config.toml
rope_base = 10000.0
rope_fraction = 1.0
init_std_qkv = 0.0249
init_std_down = 0.0356
beta1 = 0.95
weight_decay = 0.0
schedule = "wsd"
decay_fraction = 1.0
decay_shape = "linear"
dataset = "wikipedia_en"
MLP neurons of a small language model. Each row is named by its layer, matrix (gate and up: input weights) and neuron, and shows model dimensions 298-425. Each number is 500 + 40 x the weight over its row's rms, rounded and kept within 0 to 999. Numbers have three digits each. A neuron's up and down rows have the sign that makes its largest values positive.
A block is one neuron, or neurons of one layer that tend to fire together. Before each block is what it responds to, as a language model described it from the Wikipedia text at the highest values.

East Asian romanized names. Word-piece syllables inside romanized Japanese and Chinese names, like Takeba-shi, Ji-ang-su, Hu-ang-tian, plus the words Japan, Korea, Chinese; a few stray numerals and verbs.
L11.gate151:490502497466557545530502446497464470424520472503503483433537441480517551620565450575498476543551447478470568486536522460546461477494517447507581495550503499522434508541516551546505481489495465479554448460540523530543474503549524531529512475539477499538401514467493509511506487552459535540487469535389423533546474512482511495468545536554470551519469535506476459537527504456556467498512
L11.up151:520539534470538550542534509522470543461471464555498540520448479487594495518464519502505519526466501454435520483526520508524515455532492469484497476496486544518507518444459475464580485468471493483516531523524506484503517503546582450522528500472536454522470462530556488606552483502503448613495476449411466499523479478558489555469512460541465502555476508472458467513559534490528530473523
L11.gate219:513495559433516511472504455566510481519462558465549438510588511435475453521548492493438507475548494552480544482482442479594593489490495436546529504468444468545539486487505520472537416535501543519476501577551492516423465509536418513566471534534518482510476470530504605529592481535509516525459574482493561452463489497530438523486489519483493497472485534506493531497500519510504541551473
L11.up219:506581440502531540506513561504479591501550521484468483501510513575472482481476519459511458533517467491577542508479551506507481512434526511565521504447511516512511550488475382520529526489469466524524476496528496520499574434565513454579520503505505464597482498428495516502472546493558512501470520495453478574575427514438534430519520487522430550593465548476500555384528544513526504493444
L11.gate468:503436503486546490483485509527498525485516540466443503559541460444519540532612489498482524595484534485501456523606470540582480530486525478453491505522507514476514469493547487442542538531471530509551484494522483499490522514509452472563479422509548488526528534567448496503481466622513478491495459543516508502475513480519476421485473481494552476519539530429478449554485451464505516536425
L11.up468:487522546488468479537471555516458487510455525427479417509492511503493499482500434480562566465466587533472500515544517450474507541474486522543518472495514505470462422497490480490501484460563559511568540561539481536526458491562557505613549522507484544512510544534453490511444557549540534483484470525459561512582571577497589435501519503444648573527469496374475530553539473537521569475528
L11.gate809:402539489489480488465509483458415459522502490470480378416446521505468430572498524473530539532460485538513518477508432537520494505563556489512486471526460558543476456517508420473456479460534453494552516531490441549559495558484494504536509549479511462496481559460443591535511487605486466488512448428590514554486471496510505527507482481491489475470508534411437516551437553491535494490523
L11.up809:455534548574496537573513480436486521480532483475447378512459480520517452560495420525538493484464550556464570451517452513482483489537545508567533523510472447460533582492414444545511438535521522513571563448499529604516426547533508558479503522535524459486501501470459542523426520561539448501486547443446505533522462532531428544482449508511500499476555498491402534489620527496533476524509

Prepositions and table separators. Prepositions and infinitive "to" right after a verb or noun, such as rumored to, fled to, sang in, a member of, plus "|" cell separators in Wikipedia tables.
L11.gate27:524556465487465514529514514496551411484482536446508544507470459497477454502454429561468537521488491547577476536485460446493585459535466536502454479548470577487458551484475550552467553463485563525476541464525518565551557505517544576485540400534430538559548500513501493513530559450503403421438493480466432519510490528546491489487502491503501576493490477491397521496464484514505479530592
L11.up27:477488500471577553454573506377516460511553450527474493507458577540517474536471519461485571503552513532460477564497491477524465520485554425563436482486540448446541527554474503500522531515502497521479488497468503494453485538488476482497533447482451515513488517460521486502520497422465479470489512524570527574487502458524490460560498520473462411464484527544450479451527485525530515501492
L11.gate133:405390559498547497487530490448504526547505445512468508435457399447521492495423458560479516521511567505519464511451487441435560507456549481548546560562484514509540417515441481530565449496481501479470513541541479531535482479537511501561507495548445503434515474544501457556557504506474529458451516536476494455494478497493441505445495455502536558446493478534455545501454399463562503494515
L11.up133:519478515556486497570517525492511470491514470543527465488483476453473531535505500499529506538468460459487458524500552494493518460609492463462477464568545503558472473494474473476566604449459575459497518504547548442437498461538577485548473512514551477475510553452480547514529444487498496475488514488499431477580471486518564489391453518556548506532510533551509485469512501439472424455512
L11.gate244:515466456462486543532507513572610539474523461479432497513509487474521510530523481417520542505533484509538515524487539438557539489477431467555462574542563461443472462499520507479504529562541519575474474492507555444512495515483554471530520428557495498458572498467493526478536459532499495448510446549466460517469472504503477470495522592477547517502492515465564500486489536488646525432535
L11.up244:387516582522574509462572437529530461477502477471573520488516476499578584521462519522513529450556498496494519486451523460500542478492444509460513488514522521462447537536494504399451549506517497597510481424513460513481531519528534528533514437457537548455505461508524502579545577518474482462428547522495495484504537537458476473483463468535504451556553523582517485430525473468548506421489
L11.gate628:506550517506529460466564485421528522567487508545520386578476419553544521522528502515507464514577518526517517531489513458502579554558476529529543432481462553500508523456506515506484459533479519499471497474426486544514473486466420540456496546467509446511566460559465470443528559549528550464443518553521543454531441489478543518458485498479491444556476520538537483506525529475464500555536
L11.up628:463545506583465563451521509452512467496490405524504545525498524499528553439483453458449446526484482424508516488508405535515466566543584531498482470506479587494518503561503481539470467485507548482469490439515497497511432483403495484510548517457513467579491575451543464539525453509551529436472523390493500443500505540541518477490540410506478498475519574526519501518484414422549499553405

Table row-ending pipe. The closing | at the end of a wiki table row, often after an empty cell, in filmographies, transfer lists and location or election tables.
L10.gate105:499510462473510468537484502431509492521482367508519453497482465452475563529498540556440540471454478558618522574458447505516409480555483455517467528491528514539555514492446475540484503514552534472472545560492472468552452536439468444482506452517520528465481520509543477450519576543427489391565483592548446533493477521522523465537550549497529474550492506454490573534569442471514503492540
L10.up105:467472499490450460516511520494508471493447527504516448469503559451548453457413475475494599581516495559512487488471452456521492448453535510523442461469560512460463488524447558565464500446516522481466545542532428468427472509553474403473487547472550493452481592471500529448470572569416470466505463544494516521498450515568500515494461503426451439579478505410461462475514503491526428528506
L10.gate126:508469500539441598450404542473463425499507465526547410555500527525554537507512534509436535482465436519473497505517483433461392485474540528452447494510471499516486525531384510462501460532461521505491520434490547500495465502482522519527500421504496537523531532521464458504549513433471538449485499508504461566540510525550514543520496521475479478524467519508482474454476432515496442466509
L10.up126:422542506601459542564460437419457463481507488514450501507465503484516484505435496471519481418569479499516396494547494459504530546482544535457485507495495544566456558433429522527458472484535483376446476518496509477524545582515528537456548491520509544494469470398524436488474430595391514451481519520456489548495512505552476536493512505546496479491448533476447501453482510526595415572504
L10.gate215:434545493437491445452566517488577492541471506534498461494453488542481459482503522455529520492497498485467473574458486489483530584493538494440429465505481527479402553409454542485485469449513504492504451489487517506433457534515540514528502497563491500482504468524511504491521542564518518507493525568499451547512470503500493535537488601501554560509543495435484473487455504489433405442483
L10.up215:538442487507451486474502486527507479456478494477484495529454490551514546529494490543538485557521486474469452478566543473486511525489434448577461504506546535476449519437447543533518525542448452517578535362522508532478486506577503530551529479526498519526526480491554502466467502466470506474485494478474518502478520484463443470556485521456508494498498523499506471515505519496484496518460
L10.gate232:500581456489532480511461543524511467502601473521477445518496481535510533545480432558473514554465493470523507473553498509470457451487502527471528529583518441552505497497529486495515488527428477502560547509514465496475569503546502570525482448565589517529528518522445469454462515489516480513466480548494510519465516492445564530470531456481436442520507537545483529490436603468516487531530
L10.up232:449526538469555522573509579596490478507479495537545439488545549551576483513499405464559483468428550527556561431478503463539502423480531420510507447506494489505426445447534456484473478534535503571525572503465523565512508549495473480468428497481532539526503471542532499530505460511548476480438512521422486526518403496513487493505484481486523518500516487441479376488509544510514521444482
L10.gate235:500500568548515420481569500513444529488516459505436527480514512408527537465493461528389535544505495528499477505451494444423548504544527470515499543425475417560478541484531567505565532522478467515516425506476481419515469486476521515394512568489477475524493418514448458442559514443518471635503472500535517475495503522579419449468499427516457523500523490505463514523468450441528494502526
L10.up235:468446548452490487522501545520505525482466431513540491459564552518554527500427584459466539494535490490411563475547571542518426480441501449482537484483565438520545550487506476526448538521569472517455512434484556498548478496452543507492522425527478520510481476409509461541488515458531497512506464493452563520518485503537509561497546484490512525492505565387548513506462541471486505426501
L10.gate239:430503555579541416453571457548499504434530522488429506455436448516498486515497496529497478528568447564522521454482469543500488592546453470486497507515470486531460527496533544550535536537522499464519489540539524451418487517560448492475516565501483487492519528538538494482540416455522466418601520497563559526462517505394466481571554505499462498508429514475489465458546424519522558502538
L10.up239:483549518529490482463484526490561392548458575509459535465480527504442447586510503481476561486443538509496532489439501485498493529474529460557530538544492522414526500548454519519527504520503506467481529493531474498481508477546479441561518473547502481456500608501520459547497494527625517441578503522450559496519450532480478488473543503549454524582439565523550527486469491428516452464524
L10.gate278:545447557513466481471483491502458529397586455478539448569463493507463527404483502551517496489504509478578460563519528564447501520441559490521507466433504556520527536473477544519462449475491509480547532504500512525498464549440517523525509549460530466549535494540473503480462500532473510527463599492505491446526492498548510462615451503484476529561575499568465486530513564516505467491481
L10.up278:536488490414492531501582506595443494522502505529501497488437404462563482559464505544491516524500515526443575484499537475552473471494475482430476471492508521455514506425492529458519515526551472539572471497495497500474505451492537508559439458565565497518577567545562537508447588459508526485489517487443478487466540490564515503470484415495525516524496457448419487537496503492482523530545
L10.gate330:472488534500405466428545511444487433493501546525475501470496492556501470452476460501447556547488564455562512506489472540501546551530478489555493508505474515508499445498516507493506571487497501543579473492532574459532521437478412535515539518484423483530540561470466516331506472490527487560519464462520425491483520446536538476500523545468548531477524440490487494384517414522486528542551
L10.up330:501413485500535419446536505498537494492602541495497487424493547543516524474458503511483464457555508469527623556467439488491523448527465518511528521466433508477577487528530456553488513485517490536530496492492513439515487506455502479495546463483529501505548470546527466392493499432431463548431451489514463517478479530492378426415526536491483481442540522464481464457466499542514473552547
L10.gate355:539493525509483522454564486507443515454527539523469474555462494511447505452434402520492548482404466510503500531446471575513493502536465424510544417563566496548428561453501412517428537503486480427497509475514529485458418547369523508478508485504484539458459520566433475456469503467487503509521424545466472504485458472523571472512546510507455496506482519520534491524537494482559535488471
L10.up355:513484466468513430518510459595518458461549484546461432498448482537499523541429507453501529565497531429462534522529494516568446502534448435472542485533482465441514520525507449457471461439498485537525505491530475510577440450490551551556502472571546536511535461490430480484488567525493462492535496475546486520556487536518434450534466497477517545444570470547634509494533452557583546474521
L10.gate388:516474508447534568472477560510455505538519489486530555480473512471449530494475501457460524544485581516489491536462447500446461483507481459513471506461582456515367421528564480440504508512438461531448458539504460541523501503502541466458472495556491479478492504490476547519541541560517461441551507438495527462505460598550613462479426467538518559466488431489473559476484436464457552531509
L10.up388:443539562478489500471459481501475465594493440482589471533483576499440458463492475496511508561528452480500506512467454559422535535534464571454415489398501485461440446555518456470516566452454493493454516556520508519539545461554520532467446524516596528462458497505548526487512517462503502496577469470430520487534420540512528498520418545538558517538496508484499536495521453463457525506423
L10.gate454:477490530503521483443431573468453538501522500452504476461469531564455489516470463516614494490441492506511523515468395464486455475600432448452567551509585481522522563513536519525540502504508465514480480452460491465498520502501566463554547478476439491477531449568551447495498457518444434538488476508548518548537438561486528489509530501486460528548503513542503532534470515568484481544513
L10.up454:417474391592582577440585446551499474478511500470490451558509469495474520500448501439496464494410487501543483449481477442477553449484504475474495490427514571516498459481484601496493470465519517437447443512541554484439524509555528486490493524477479466440521542496539536481463505516498548520608513493492485561508500492522506527495490485508468515539530541516521527541522481489524461485563
L10.gate554:451546446499575489496491534505447453600483486491514470466478470489401526509579398597544494466554507454542535567517484472469536543535495533482530490487568507494540475521471541488480565466433490550497469487546477454560520508445438499487573479618496472500510524498480468543482446578512559513514486487476440550494534512478540592438508523543418552461523476499442525502469488455510510504514
L10.up554:439548526481550466452476532487514546468500501481603521423517489495546576529398490493485484498565467543496505533459494461487470473477509467487486447474580463519443575468485510557538503491412530497442536498500456517513486524435578528573531416490489450499522512518468494417562473507531547566461453475476518521484513486583540452547455512544498410487479492579426442469536430463556539517515
L10.gate599:472529454486526546527486527601538544456548484539480566487470493454466503520464499499445523600502567479506466589395489554487510549500516560552485513545511490560452443498557475503476553462383491555495453511502535497483574476438455524554460509492547495525474598517474505543560532563563467498513520472520529504472504561408531450519450453475450514477462513501468517503461564486523404459440
L10.up599:472454522572454507476542578533470522469452492431506516483486535446540488478433464545496605494564441499516504528499495499438533562546470530512500493533415561528510424501455488489481463486417470501516501473468550452497584390496517520496405440515520583467533565520480545537523541571533484609394494506538526439459560455503441512462500544452503501437434544513426487486525476402462415455472
L10.gate679:418479465473499455462438515529503449523524466550401489518488576492450522481478543480483489516525480503561482481412405500492509478535497552521502493575498529515421494531487448532506558486544477488503460423539519461478552529512472449480574524436535516440540491534563536456518520560503471495536489512513474580505484538488503493474570550474534474490515481448480477558527454490506486516513
L10.up679:462494478511521528488480525496520475524591467491423527592500505474475501454463554485532512565516470552500540517553478505522425524509500444455452496464497524455476545575545560509532541504534445470437515493519536493525510520475483534420500417611476449480493505542491480467483488558537508481525481516461475535555497486537519533462551529519497477470542458461443406521565462473514518471509
L10.gate752:470510479472505602477449507484453497491529473447516511517541451506436502489498537569509543485571449515456497448436542476477481518554510511565425518474542479461460490501491528551468510484451533489474583484574450499463493448491481492456528494514483555487446496526492493475500464511567437511516455543514491565526523520602515519474558565520455443500423500520413477465546508485517444515551
L10.up752:475551462516500537409528543476549457486499520523502529499429480388455440543514539470510513535492425523483580531516516447503506483535564430466455490493519432491504577515465484451457520519524525516514518528555495439524459528479393535513438500467513543490538439491512545419460594496533488522568538500524523539565578548508500554527473495464507515536416541430550508514496431536511566484514
L10.gate888:500464559457474498464393589503519523564490460534531465574565491460512493465536500440447460592490518510499501474462496476498513518528540491493461494497598436507545533498525505437488511551516561513501554497442493520530512495467489534512498536574512507537478545491499485498475493553412566509541527570522507473474525453484556529450482501480493563461511414425495395493567458505405519486562
L10.up888:518466570524466501459467528524511601485521419543532462526510503526480572444482443459495495529502497513541546487514503479504505570420501450511446447509631443534484495505505520410532521535506510514606546529453482483416568430539538444479479503510503469473533536492525501486509524570485500512520533536499486503507537446432550558514508507436560552420490506483521468457572563571458526426522

Foreign name endings. Short final word pieces, often vowels, ending non-English personal or place names in lists and tables, e.g. Yahy-a, Zor-an, Yazo-o.
L3.gate308:451495537503508471502543518522430527503465464509521524632482464417450536516511479553543462506474444557482550463531477477542568460497479508488552492480433530478487427502520539492528492513476459475507520472461501522523554496488494443495549450430439454440461485505527564423545510537510570483501469465476468514497464456583500526515510513525463477516511492495597490452508408465507417469418
L3.up308:612418479559504494442501508461478474550465500479463394449416521477535488483515463492562474538582567497505539482516493543567528536522504501471504479482502521481543563515543435495509467489515507485481509550510488490580510540471560474530478526463515618522476541486467530547487466524456517500464457458508491466516488444485579498474519512558471485560493600471522518503563506439469500506539

Mid-word name syllables. Interior syllable pieces inside romanized proper names, mostly Japanese ones (Shin-ichi-ro, Shir-ō, Takamats-u, Fu-ji-hashi), plus other foreign names and places (Ya-ki-ma, Ghimp-u).
L10.gate7:460515513442491505489481447461491557466591449458562485461506434520491528470547495545499440542486518447506475546454453512533517535483501502502479507535439492489520410530449503480490440527450485511502487470555452542427475503513443526474533472506499491456486525493535487518446502546486459561457487529487532514536405453546504505502536482502476545518496496549487470535544434396484517512479
L10.up7:447498426507498556450478533477480493512434484543461511511583526570509525498513401498546510540488473573475473536422506429541531524467494529492538514505508473493409511485483532448469511475555553497502534498506551476554473509446535550439553475501558509552526530519541436503515477535576520505496502478476557463464537481474542487525472547508479504486522506471525523480511452511484516445466
L10.gate23:465554453551485471472571599451436516471452507582492551563511530540485392481500475542491480535525449456447516447473531475485476567568469543437586563502537523520503546481541445478514527528556522487517493523557482505510540498507469542476554496426572546488504490569492491464482487538562456536461461515470498565456494432515597542431420550435466551594438573553510431464404512496529451502558
L10.up23:500536509568515442522495485438522503525486470515496554464494421448552517526446502565538490494523542431441553502502465522426585424570481439492519506526539436468410523516539459545487525482536454509568488563524460525557481497497580502535562510544496607481447495484539522506490518534529497449468494493510486497534487470529525493484499556495480540448444545462409609528454465486517501569482
L10.gate113:443454478527505466555457567496541447430528462522535453433459600514459471492503518487490526463452587512492464496523516507535526511481545525558492572568523545513484528485509447486466455539502509491574430508527552449530474467492517466475485485512454521500443509484432525519486554550491504478424475462483492550475537557432529487516505435522535559548515525399474465498496550464560516437540
L10.up113:471467545487468541544407579531505463495479532643543411535450461530531500493456465489480498501479525569538486463562489543507388577497589482528454434510482574518582455485476516515443521475500496468537556474515385538515523495518554467486442471545526536472487569474413546519557494506488452496469451512478587543505506513477476553517446514491448586438443511449535572497509501502548545459473
L10.gate142:492492504527465541446505456514517509467437445498515538588497488461530460467469523536539508520494449574410480509462434504534521510488510482480553499457487514533538495490451489476515536525452588477514495553470486394503476557524582505483492531485493503500431507534494528543533532485492467608472496502610566517460425505521499465465524581441539499497536474534496532515488471534483445442563
L10.up142:491509525507530435502503472514534595560484438555459481512535481517503485505478468510546528531444517502462533487558539560483481496470507568497447523449527465525576545414502514480427493551533532514545463551512488420524457483548507490567488462439511545557508493504516457558576538538504475598501423405575479505433422556565569476566484449504545525498508477443557538510543493437462481535467
L10.gate172:467485491500492540541469478476500518507576496501599522418478581532476499521530561502510520541511450532586569403445536529546455494491554481537493442481496529434468580444504536535492476558469539488500487577568453556498529472502540449532519492516539472427490466596497455493591504529477472475470515508457464439551488496543442445512444458444483488473450488495512526571474563525503427567505
L10.up172:525490525458473514501565511511457613515494555480536545477529482563450501509456476452459399494505523478438522466456514482493497618537433438504489461498492463518489564502520424416505493467583471500462539441440510484491524497481546451480553547465526487555571569481531590444553450535564586512486463528473526476526503542477511478470441461446529522506457538442575563524516533548515458419506
L10.gate332:508520483443515498438549504495543504525423457507560468560554467539507529503475475548561469479508482544501489424538467488494537475599531498408539527470485571545467554459514515471440440450419438466532488459443458508541441492510434498542490526504523501481485536478518519520552544528560423509544463476471537520529546484579555555504425519547522475507538514493584534526493484504466412541508
L10.up332:563562481499544535461516420527485462511504427454506447508480501524500501466484543543502527458529555538421541525457498440514570429519565587530517493475489442536456494554462555514521476473519532518558495532474495426513499537477535527543519538460570524562414546500598564555556504523461504558506551553488473525458511461511541511528512467492521526544485516492565598507539575465520503472526
L10.gate386:514478459481487430410487526496530542548459483430557511400585465463450504522536440440571517442492511491486525500437444548549459520512484517474514467488471413550475517478494422502440487487563532432457524498515494530471432526529510505492528490512415484553502459427547502508538511553503481520433475530437459533548528517512514472522447498490533556536507542486510508484487572507500486514536
L10.up386:477520511516487536531446483542539567485506605493496499466532527506471481498499467497448533466604398521527461510573528524596527478527462528483542526473486481464563476526493452518528524479507493467535496569470476540552464500554538476467495469481503514519509492576445502537491521534474508524479511494502521560545456487518483496489474514489478420417544539470544493590509468397427491498443
L10.gate425:426552499430506440501507581542492510458449471469513532469451474476537468505478494516567517481492495526454507519475492620459474500563491488479477541493447491449508480498510466537492495464494493463559579570516492604529467506509506500453557462483480444560476510482478531417505528556563550474554446505472569502528496472509437495440454528488514497422488473527481527521525487494508510460483
L10.up425:531508522515528502525492553572500583565495503463506490454546480501460509469564505513498511467525445483547506516526572528523454565539462448536499512496493495474553528504494556518581465458525501444513460515535561407517481416524456493527513546500530506483432545530455525489512469489445545454506485454495536516525514486515519557449509433538493484607553510474512435531482487492509507499492
L10.gate469:482479506512514500547528448514450474544508433493536530473488535470512498512587428524508485481511537534466466515523494454543499523501531455491465574530535500538474543570496512487577435552467540490523559510558569584470531481526482513515507480534455494499532523469469503530460571504452460542496532550506560438494462532498565477574478511529505507544525404527414525510448533481479458505509
L10.up469:444545495501497561478524432513560546473471474414491484474500508516464452551590445508518592485477468555462484508483468498515557503469514591523583527466477504476474474561494440462545492519499549476524513487522454549501452427534551555545467525502454527454500490466479526548478533490526453488551455429416591473422457464511455425472431533536504485525487495472547508491457501434501473512578
L10.gate637:492481504511495544489514451510472498525581518518482494515484497509428487477556508593582523510560508509517503491459499499519526445520507568521557491475502499522505534467512471572584551513544511512538470526453593458503446545474458519521467493522437524581435455564490616491535533528627476599493511455451472491522506490507447583488485542463465476491530488474489453429466513500547522420474
L10.up637:514495480525512452451474494407519480442480458530539435461446543538491555483492460612514511537515506610522402580537537448528502569461509485530434580493437548532563520504551520473418463450444489508480529562479533493505477494491534474557486474498522482527517505470518523525479495507464520525521544531440511508534448490512430513503537535458584499510467496497538582453529526552541421494609
L10.gate765:522534471471446495544505535580467504482560525455424564497471489571542502425439531543490561416506502482476462463521472558499490497538554488488584540529517424488493559514487459500471553449482529466563498512508574543575497506478547559445520522497541513586448479518499498520495423515514470475471531506558447474556478485473535509452561515541456483504535497497445558432493528561454475431538
L10.up765:538526567578443481496511473439417526521515525445479520478500412544522502534376520497451452481535560455510553484522467550516449483469570531455494507492519481469538503504511417469523569469453501487535475491499493515484523462439424475538507480489512449517482443472539455534443468503543493479445443476490479413482456499447511526491539535535473448507457537528509480451499445558546472486469
L10.gate857:502532514508517471533501472509424508552507547486477478447494496480537513379469527473518415493616510499448497499535505513503578543564504494539444452432473459509522501526434463398477576487518490523488524522463438515469410467583533554493495493473524529512448419538488518514487479498489428538505550450519481505495493476489525429472530529502514575468481638506524526453546500509467498511467
L10.up857:458444515545560584520432529474533537459547591538571520417446527535417473549426442528500436565495576470553514500508449477486447527467525538505515485506490509539404540589526515507529496513508533516529429554468508435547645438461572492427472552497496477483471478560528516523477501532438427464515489574550563547462453495487499451417573455533445506506476551520555522494480580436438482585501
L10.gate865:524520523473516445467466545549446534470421463520553530494462500406514514509539510487561539453495425484451474483491582480511469453528454490524515454529496517509416466549521468454521494535528462502478587450530544495444615497491481527577528552495563538517529483467425497443548505506476473531544429501543515489369484539505507439509467447447520501475502416501468481546510538518543496530415
L10.up865:512461579521487487464468505506491503473499501480546533500495604475525491484513547566497467469470495548534463560522566440552440544577518518505496571510467513497476524507575532485519531526474572426475535495467513535496560551539510438540488498503477541540453445486483509530542473461502502591600617469529486524487506510600451566463539528560513498506496489425460405478547526545446540476485
L10.gate884:515523493475550492412516506482427478490491548531488497468560549508565479470479473531455494528477546540504476488548511422540474493498485528584413491507477507535504542486510550548502502545560491573621584466501525514495577489529473447506554502468432497516513455469549499530564481417477529563438500512525521532467555454486478506494507525482493518539512517474529447535472460525566423500515
L10.up884:535554521501516484510569547567443515487498562538432496505497515449468504513495512461523507497546548520485474526503486475550466545516498539525488456492442471500523515608486479565493467475530532565508491522518505549523410495568494471576461524617394478579491521579540531550425527470482465529488415502566489569491477490439523513532486502495502467516500526489522524454511543478508468476514
L10.gate885:515501479491492501529482433492476545512464572467484531532498543525514510489532492542520502558467449492535409502532441455522541430575547523490495529494434540508461498492540496489498510436522513501511471513511483507494489454582532503555559468513495557481464502464482445532586472495539472513487388516511515478442500490457522516567486483486515504456562517526489510505495576549480527509484
L10.up885:541513513525513429497540471434505493455491506512459462555446543415470482535468466520462437465467530542426511485495542477484494442448581552498534435435508585515532519487485513454518526519520494448575495509542476484462478559465478518537530526524480427521509507518512535473513510456479530503516475496501457562541537449461483457468442546543499472462482482525452482426507474500509487520469
L10.gate892:458509546478468501537501488531513523499442500545492549463512534494484454580529520550573428445514495512542523472548516537452507562496565503509500422524474530514485521545547510497526468518487484512502496529446448410534485435490527541515580487540429553569496482412530473494536482511414491521510466501504447481510497476581450572503512506583529493513523529522489506558552507451584488576504
L10.up892:552443518430488495521596570543447516499444468527490580485508501474486518438516481525519478518463412490421559553462445507516497432481500483530526505494510552532537466515428511512496415516577472559513450459509443527517514562600533457428569521467489465485407529495493475515467465569464505526572462487465614506499460548562512490512474541448463456526512517477497444508440475511441472480522